Weights of a small GPT-style language model, trained from scratch on English Wikipedia: 9.2M parameters, attention and MLP in parallel.
MLP neurons of a small language model. Each row is named by its layer, matrix (up: input weights) and neuron, and shows model dimensions 80-175. Each number is 128 + 24 x the weight over its row's rms, rounded and kept within 0 to 255.
After each neuron's rows, "fires on" lists the tokens most often at its 100 highest values on Wikipedia text that the model never trained on.

L5.up221 [123 121 154 108 122 120 133 117 154 147 116 130 114 118 148 120 110 143 139 167 112  86 109 113 117 145 102 123  96 150 124 142 107 136 127 187 139 148 149 154 122 115 125 131 128 132 163 121 111 137 126 129  98 143 137 106 136 177 136 120 179 140 101 170 135 105 125  99 136 187  82 104 119 111 119 128 136 140 111 149 129 127 115  87 175 123 122 171 120 120  89 119  95 142 140 108]
fires on: " comp", " decided", "og", " tr"

L4.up440 [166 133 162 147 118 121 140 189 144 116 126 156 121 117 157 138 111 172 135 109 173 118 173 136 130 157 100  48 145 175 107 135 133 137 119 156 144 116 134 143 116  99 139  88 134 137 120 126 101 121 121 133 123 168 100 107  98 123 125 155 105 166 146 117 123  93 161  89 115 109  82  95 109 128 171  91 118 130 141 114 157 153 170 116 124 114 131  93 149 121 120 160  99 102 133 179]
fires on: " |\n", "ski", " He", "_", " what", " Pri"

L4.up602 [118 129 187 128 141 130 122 133 118 102 125 128 172 136 100 135  55  95 163 182 156 129  87 170 137 105 151 142 116 147 108 155 151 131  97 127 166 135 115 139 137 162 129 156  94 173 140 133 105 105 117 139 106 151 146 162 156 109 111 135 132 133 117 140  97 117  82 182 157 133 117 138 120 116 136 135 159 140 111  81 117 124 136 129 120 102 130 129  92 116  92 116 115 138  78 155]
fires on: " fact", "u", "é", " belie", " term", "ir"

L4.up785 [117 138 150 148 122  94 111 112 154 101 132 149 134 139 156 100 153  90 144 131 141  78 113 157 131 118 187 105 100 140 117 136 108 144  95 106 127  79 154 129  84 145 120 117  96 111 111 144 122 137 102 122 126 117 123 101 123 122 143 117 137 134 109 129 167 112 146 169 129 119 173  75 111 133 118 149 180 150 124 145 124  84 140 147 127 118 124 108 115 157 162 141 123 140 147 173]
fires on: "',", "al", "all", " and", "uc", " Wal"

L4.up533 [127 134 150 148 148 109 161 119 139 158 166 134 137 130 110 159  84 152 129 132 119 137 109 150 137 103  95 130 119 116 129 128 173 119 133 136  95 116 136  79 140  87 149 148 123 114  95 111 111 143 159 115 140 172 185  75 117 123 112 124 149 126 139 129 147 135 117 128 128 107  79 129 141 105 139 129 131 139 128  74 151 103 140 133 147 127 118 145 146 128 114 104 115 126 117 135]
fires on: " age", " record", " round", "vision", "oup", "D"

L4.up451 [173 156 117 126 131 116 140 143 150 187 158  99 106 118  82 132  98  81 134 147 125 128 146 104 135 140 141 149 119 130 134 150 160 126  96 133 156 151 157 127 114 102 144 157 176 170  91 138 104  92 145 143 134 109 144 179  97 105 153 111 180  83 110 151 120 138 130 139 106 119 146 111  99 123 119 146 147 153 118 101  95 199 173 109 130 138 114 104 124  89 159 132 106  67  97 160]
fires on: " ex", " em", " pre", "re", "ear"

L4.up76 [112  90 137 166 119 113  85 104 170 120 166 113 143 101 172 215 124 132  90 133 112  88 134 122 126 145 115 115 139 169 127 162 112 121 114 124 100 146 124  96 127 128 118 131  83 147 128 102 157 107 145 132 133 132 117 145  68 147 125 153 112 125  83 191 136 134  85 149 138 145 151 119 152  99 165 114 180 102 139 131 153 167 111 174 117  97 126 131 146 131 112 119 126 118  92  83]
fires on: " com", " lik", " main", " described", " mus"

L4.up988 [141 117 154 121 148 150  65 124 114 129 109 139 115  92 135 106 123 143 116 145 162 151 110 132  82 142  78 165 114 150 139 138 171 136 133 121 118 186 106 110 129  97  79 118 123 129 117 112 122 188  90 123 131 104  96 106 159 132 120 110 114 108 136 134  80 141 165 180 109 151 158 134 119 147 166 139 129 131 133 123 156 132 134  96 135 151 143 139 125 123 118 101 166 104 121  72]
fires on: " place", " Christ", " past", " Found", "osp"

L5.up691 [137 123 141 126 156 133 134 144 156 128 122 122 157 156 144 135 140 125 163 129 173 113 135 107 106 144 137 102 132 141 124 169 132  88  72 109 108 147 111 129 124 150  91 127 145 121 135 146 119 107 124  81 141 103 119 150  97 126 123 119 131 150 121 165 139 145 124 133 171 120  94 132 139 100  96 115 159 124 129 116 144 165 107 148 149 171 144 133 140 108  97  90 176 124 133 117]
fires on: " re", " Record", " pro", " Fre", "le", "ite"

L5.up518 [110 133 132 173  74 154 115 164 144 137 131  98 117 107 131 110 159 159 105 175  83 134 133 114  79 142 138 120 140 105 130 126 128 141 141 132 155 115 141 152 164  91 137 133 104 135 103 138 157 134 149  98 116 136 126  94 122  96  92 131 147 118 125  87 135 112 166 144 140 108 127 120 127  78 116 106 180 183 110 163 109 135 145 120 144 106 127 122 127 120 122 153 133 107 135 132]
fires on: ".", "or", "in", "ri"

L5.up544 [142 180 115 150 191 110 151 154 100 138 130 122 146 118 112 144 121 120 102 131 147 153 120 143 143 129 146  77 120 113 115 150 131 140 125  76 133 133 130 130 141  85 130 134 146 136 115 120 157 134 153 116 135 170 131 109 125 133 190 144 155 133 153 112  89 157 123 118 128  97 124 130 125  81 114 121 176 106 143  73 106 114 144 155 138 110 107 112 143 117 141 160 130 128 120 112]
fires on: " |", "1", "it", "ass", "ou", " and"

L5.up46 [155 139 125 142 147 114  80  96 132 110  88 123 108 162  92 147 118 156 163 123 147 145 135 120 117 153 125 132 131 177 106 114 162 136 139  83 144 121 128 130 118  84 129 119 163 134 136 136 131  71 131 137 162 135 124 150  95 130 153  96 121 162 125 140 118 126 129 148 131 151 124 108 108 158  95 116 177 118 160 126 169 131 150 120 158 132 163 162 104 133 184 118  95 126 148  96]
fires on: " cont", " (", "s", "ass", "/a"

L4.up148 [135 154 130  89 104 164 186 129  81 126 184 128 150 143 123 134 143  80 162 131 156 113 134 106 163 168 139 154 129 147  92 171 163 118 132 128 135 152 157 153 152 130 131 127 159 146 139 134 133 121 189 104 139 121 125 112 140  95 137 145 163 112 115 124 124 129 111  96 112 150 146 123 149 131 135 133 117 122 170 142 116 141 117 177 145  73 126 150  86 133 133 122 115  89 130 122]
fires on: "°N", " Major", " major", " repl", " rather", " pass"

L5.up576 [175 118 132 159 151 152 121 122 141 120 115  89 121 132 139 142 126 107 129 138  95  89 124 140 109 151 106 133 148 178 158 143 104 100 125 155 158 177 128 113 150 107 155 125 155 113 118 119 133 125  94 110 117 112 149 155 120 125 105 120 148 140 122 130 143 113 128 114 134 138  98 182 101  73  91 156 129 158 146 119 116 156 133  92 102 109  91 157 173 120 110 126 100  94 138 111]
fires on: " fin", " Street", " It", " wh", " it", " view"

L5.up664 [110 106 107  95  97 116 109 123 151 134 109 104 105 134 149 135  92 115 138 155 169 116  96 134 120 151 111 111 131 107 147 126 113 150 148 138 136 139 111 110 142 108 136 116 127 160 150 128 180 106 140 191 120 107 100 132  98  97 173 139 146 143 101 107 139 146 142 134 133  85 126 112 135 157 106 144 141 129 144 119 129 144 109  99 118 108 132 140 159 168 137 140 101 160 118 101]
fires on: " then", " ad", " turn", " maint", " prom", " Ad"

L5.up17 [142 108 119 172 130 108 109 135 142 151 114 129  93 121 178 137 128  84 164  92 123 109 132  99 141 152  82 156  86 136 119  92 101 106 142 148 113 106  99 107 121  80 105 112  95 131 153 117 157 136 135 146 156 158 132 137 133  92 114 113 135 130 121 179 132 155  93 137 132 150 101  95 124 100 128 142 137 182  98 132 113 120 110  88 134 101 132 150 121  87 148 122 162 137 116 131]
fires on: " cl", " February", " Bro", "°N", " July", "ol"

L4.up676 [119 121 110 130 143 105 142 135  93 138 110 157 144 141  98 123 117 133 148 149  71 100 122 154 124 150 131 100 183  95 120 143 165 121  81 150 150 120 119 148 132 142 136 101 135 115 140 143 189 128 154 159 179 135 101 198 115 103 100 182  98 125 156 120 131 118 137 160 144 125 103 163 107 104 128 108 177 180 111 131  81 114 128 155 192 121 123 198  73 126 145 108  94 137 142 121]
fires on: "b", "s", "d", "ot", "n"

L4.up273 [140 100 139 161 149 125 124 127 131 118 153 146  66 150 131 117 109 156 147 116 128  74 144 116 116 131 134 131 122 193  87 105 172 108 150 147 140 133 140  44 140 102 151 125 114 104 146 165 123 129 193 132  88 136 144 149 142 166 116 118 119 132 146 159 101 105 113 161  81 115 156 104  63 124 108 131  93 120 118 112 117 101 107 115 144  86  76 130 145 120 132 115 127 151 142 123]
fires on: " brother", " later", " even", " died", " son"